Weights of a small transformer language model.
Architecture: LayerNorm before each block, no biases in attention or MLP, tied embeddings.
MLP neurons of a small language model. Each row is named by its layer, matrix (down: output weights) and neuron, and shows model dimensions 384-479. Each number is 128 + 24 x the weight over its row's rms, rounded and kept within 0 to 255. Numbers have three digits each.
A block is one neuron, or neurons of one layer that tend to fire together. After each block is what it responds to, as a language model described it from the Wikipedia text at the highest values.

L4.down46:129089118141178125133139161169103123163111113162158115145126144146103142135093128136120133105145137116094123088117141142115191073120129138108128129141151155121095151178115139137154102122163106150100127083150135129040131130140152094150123134123127114118160144116116133152158113091104133141
L4.down2203:099146126121167156083138185223139128081088097126185153123145185169130077153096116105160079159144172147087114128156166159103118085169094157090120160102111133089129083096110141139145088138140115126126169124140142163131123129146145129112129151147127099156164161138138163134131151123152139097
L4.down2565:156164122126144109132155147143138122093162112115149120129152153120153141129152149102167127151116138118162125142107110164127150126137151152125149160108072118114138145190112125151145099098163112118089143169150130078107164138144191152110089160147142119104121131102150114114133168155123130152
L4.down3399:164125086150125145115157195113154160116101128154114121156150138120129133147147142168130131140124125118107148124090160122097144130120126143107094132120134083129155104137096127135104090117088135130104142103117125168136140145144136164152141076081157075149155117174160133149141132103137126132
Responds to: Boilerplate template continuations. Predictable tokens in templated Wikipedia text, strongest on the time-zone name after a UTC offset in place infoboxes (the ( before CET, ES in EST); also new infobox lines and election-table hold rows.

L4.down1181:129114102112163117143104132104170153114164090155110136147138079141111120148102083108162111112083140123151133131157104150121119097133123116125118134148109128148149124112126117141118173107131125154130076128122120148143169160141096151114082152133097152157107103141127096149143096138118110142
L4.down1201:112143107118072125132151131110145129109132108148156136121112121156110141143139076153148119164114130110114126106086121127131177135151092127164131158134115111161169113126123124116145129104117164131119159143093130184129108130149137116127138126156112134123149130128088099165129111105119150119
L4.down1291:080138120093108167141132141118157112091138127122147142111145083148131153119146107125127117159127168099125113138124125112132156134139153129155127120142094094140148151139157119069184153140072169100123131083111090196132165140129118133100124129144109156132117148114145176157161142125110127114
L4.down2245:084118120098093134129101129111112142127157136143112163126126104123069109181142121146115134128117144120148129127130107103155151121127122145141148171131114097155147119096166106139157122123135157130141146104096100182103117150190111100147096106168069117128121108129067142116175134101114149080
Responds to: Word start after hyphen. First piece of a word or number right after a hyphen, dash, bracket or line break, e.g. Al-Dossari, (1587-1632), Kyrgyz–Uzbek.

L3.down1278:138174144150126070170151154143112100133127098145113133182121123150124126100137066132134161108136100125120102101118106185131175166142130152126143107132149136138118108176114124133096131138110136154105088080131162120137131119107134108116087124185088191089143125093133123130131147158139151167
Responds to: Stock-phrase openers in templates. Opening words of fixed phrases in formulaic Wikipedia text: census (non-families, median age), election tables (gain from, Registered electors), infobox fields (NRHP, Owner).

L3.down2855:110110153118139129144081185106183129145144130141122123149144121139089070137123104097121183110096165099130153138135083141122146127135092077119142179117135092148082116108140121102157118107155107134133123166109110168137163170166139112107121159145125135164073082123102131160132130094109121121
Responds to: First token after opener. The first token or word piece right after an opening parenthesis, quote mark, line break or table pipe, often a number, as in (32.0), "Say, or 3. after a newline.

L2.down300:142166122115175132121174090148155131148136104164119140125153134107138129134101151107126190143149115089087139123156125103138172102136132155124130118122165118050131121157129113118151131144167164119165131145101156135153141133135110123073143149129123136145163171136108138120136127130159108146
L2.down858:152154160111110139126139138124132120105114108105093149100157151139105121095144069097175155094156139133101138128154169112121132096124131143086135111133137195133140124131097154101117106110104157159129157176134120153159157167123129109096096143133120128125132107146133129116152117122109102144
L2.down958:151123147153159115100106135145139157163105114143117136105166155170148137119166124123150147080167115159118154124092134163112140113139145159116189133141127159103118114131131168124117132139136107115131147140086090115112133184127166073128114148146139139107135112137153087115125170169173140110
L2.down1258:095128132135109155117132125132130088152130194171124113116149141113149129074139098099076117122165119151131120097073122139109115086142140141119112084157140161101126060139118176122155162091141092143133128191100137156095165110166137125109148148093157145159146116150160116115156142095118088117
L2.down1321:134145134091108100088125184110140100172148179155112174137129129169109187153108109117119158143119156139166107148140091128144105087111129133125145107120158098182128101119161125131147124103129144094120153112080086166086137136168143123114123122225108101132133105109084160174108102086157177108
L2.down1462:123146164106120151167087130127128124127159098150161099139119138137137126098147138126127145135131106105151091135121110135133157126147111131107122123079131102137140125157062136122116167122152120143112116118120156147137109179140103142145152170160115110115142131137086113107167137154076100102
L2.down1485:138163165123125105170112162132142163175105132144109110077150133110091090166133104156145172124117131111181162119149133184112120106175121143133149118115154107150125166143146118142147132104125119180124113108127137162137139094128108125152119105082131115148166107142099092135144130121158147097
L2.down1554:116150164176144135138168108156155155150133115155054150109154133146123170144122069077135116111135115149143151147082126124130110141106153148122130128150115153104085138118129105136161155088126080124130143137083149107155101162160136127137145123118085140111085109097116123102129121147171099106
L2.down1559:111127147138122154180111144130088109106154153169101134164094110120122155159116089112130153128149094142161111140104110102112102129138128135119119145114151134096156153213137117196148135141112162107127130133143159130172140112173092095128114151187083112169134104132125122078113144141127096125
L2.down1783:144172098103117124109126112092071137097127112100096098146103138141097105158145117125093053158101156112140136126104141115138081104135115142120117135107151154142157190186099135136140163174122168175133121101122141133147113169160152107102134138142194119106163130117117132139115112160094160089
L2.down1844:127101141132117168137103095086107119115102170182143145137155124117128171117126082128155147143111091133141141180121142131158117163132136133117137144100162078170086123133138138125135118140125131106118115104141118105163083172121148184124143105111128137108135095162125109110095108144111110135
L2.down1990:073146132125149150176103138107177098124157140147147115114127116177091134137121115122119129129120185123126118132135134127135158079124099151144174166132135099175137134112130065122141163117119171079135196099120133156149123119160146120114111149139104154138147121094085149137161133075160126091
L2.down2066:135123114111120126172186151120166130107108163124161152106150109125090143111160094133123180159126133070096123135129112111114158110160173162122102137118121120138125084143155162127104132117097113138134162132116122185120122116138138103113122120110171135134146121153120126093115131121115097122
L2.down2087:144168113143092116123123129115155131150095153133173109143105130124137122107085116174108107114145139123144110150150091146144128132134204094132121140119151149128142146134128124132107079105103145123165158133109137121109124122124062137107136124096101152137142089093145103171129126136136155100
L2.down2341:142132111109143162115156130087173098154138123182154131106115122161085164125149132138132121120163143089150105155167146111155128136117150110138100113116138122087160134120150146102113133119150145142171115115139195109128142108094110143117119132116118167089105112150118110105098119117075105108
L2.down2395:125148148123141165133080150132133146130154108140066120127146167132138141089154128123060142136102130138148134077124130163120123109154104124152125174172132109123127099122134082145142140121104096154085158118109127162135141085124118127134112141130087139164127110159137155158126133142145127114
Responds to: First token after opening quote. The first word or word piece right after an opening quotation mark or parenthesis, such as a in "a powerful story", no in "no doubt", and c. in "(c.1770".

L2.down74:170123113112132149099134156076125061141123109137124101126108169092100130101155122127106118146147134109113163175118125143156127112121173150126112123114136069167185137126163128154152113074090100141139141145095103108134093099141080155123088106114146092151133103119137117147097134122157145129
L2.down118:101145168097080109174132130132137121079167124141120117158159137131129143163179122128115120108189160093116162149131129158124156088121120147102129086153110105138146112158100130172088155079123148142127157127135114109179096112132192139137129113068124127157144145123126128100156135174104132164
L2.down468:169145135109186097145100141146139142156146159176095153096144156112133074111124140121130152080141119120165120086095119123143096127153135134131072097127130077091070113139147146131115148148106095102104120145117085129147172143115117148111135151131114139134161101148104138163176113137109123158
L2.down837:132136155172091157108111093130125153146122117131145133148163102142145115120119142154104125104096137167120104126127076160119107124104143109118134139152091150119114139144130148125147125135147123078133105116122113126129110130116118121110130115137084160110145157141091127130106094167142123116
L2.down844:118117114103096107123117109121155135089137160137165072149179126106140105092133154096146093146113111133094122103132137098121082066123129158105147134132154102101160097091116127116173126169146131130170147156132107154146113104150129120168142140126117147149109127154141157153137149122110141126
L2.down935:088133145119112118130169120139153090110194173142119158129124118121170113117166130158190111109088160144118116102143103110139094120113120132171084178168112109177119136139153114124165121125158158135148145128138126110127159138153139155156120089126084139118129136143114078158148169098104097147
L2.down949:117118150131125148094143114136168139097141151140149071164112143163111159094075138138144123124145174101147086083127125139131142081109114128114094178132123131128143136131119153114117154156136125075152097157125150168118122154125110099104134134100129118108140102100107133105119150130110174173
L2.down1218:130150166100129140105170097150126165112155139098168073088121167117140123112192088132104166142154134121126102115132153107158162149108111123136112144138112136127134101142129141156114124157148159171117134148128129186131130119149132144087171132139125120167168132111148151135164131085146133145
L2.down1447:133126123144139141141128130098158099137113146114123107110146136124105100098108188126140099061149151118110146184141149139157140124146074116164110123137126120142108141129136085111141127134141122127155149163151152113147132104139163158128122118133156121160143131094113095137122088149159085170
L2.down1545:120114140166079093119135106117094141168123123135167065143128139131145099120137164146129191135127132131141110157137121124131174151126107153115133115104140088099159157115098104128128100114101148118170151138125140145113194131115130099181113111147112164093127138186143123090159121121109111157
L2.down1673:094162125126129140103139166128136146101142108121105137123128162096119127130155136164131127080108165115135117128131126106167140126123113121123103115112154123113091104117157158171157125158139153106134112122145114139158151141119118162135081124124157124126134103121111080094133099104124157146
L2.down2582:147129108134162139163104158141132129121139122116119139125156137094112151113121151120119155105138134125082156103120171131145144177150151095128128107140059133094096175085089121092135150149164054149140067118130084163141141143164168120177123116127106160122120159106110152129115143167105119132
L2.down2614:122170120103107124112135126181097099088157090162131120158104147131090131126120163163080115160157154085145083096046091116142126149147111135131156083095173135101102129113133114117126140142137148123123124146118135133146116153114144151139136143130142134116138137121119128158110135090080121137
L2.down2763:123116108108129125120110114125149171147137162137138145162147138178089139160116129153125127110121123105144120139176115155162145147153106106128120131119111092140102116104166144102152093122120158106138163154145101160149150109119126136113163167116105118180146159123101132145140136121119124129
L2.down3167:129115132097145150153102113096162147120130143167106120120111126097127122143132120142110123165133103150135129103093129136134151154103112082159128092118153131151132131144132126108133093079134107083142077090153092091113141085139178125115116088116068099091080126115150140129133147116109131136
L2.down3304:125164149134145136090104126154171130131139133151160122134105175102134093127139135153125099122136122103138151111108149125167108159144124150143134114101119105113097128168146149129116122134157173088090087140098129123116124133132139169170116155168095111144155123148124158142155080154113107168
Responds to: Opening delimiters after markup. Opening braces after ^ or _ in LaTeX-like markup, as in km^{2} and q_{j}, plus opening quotes starting song titles or quotations.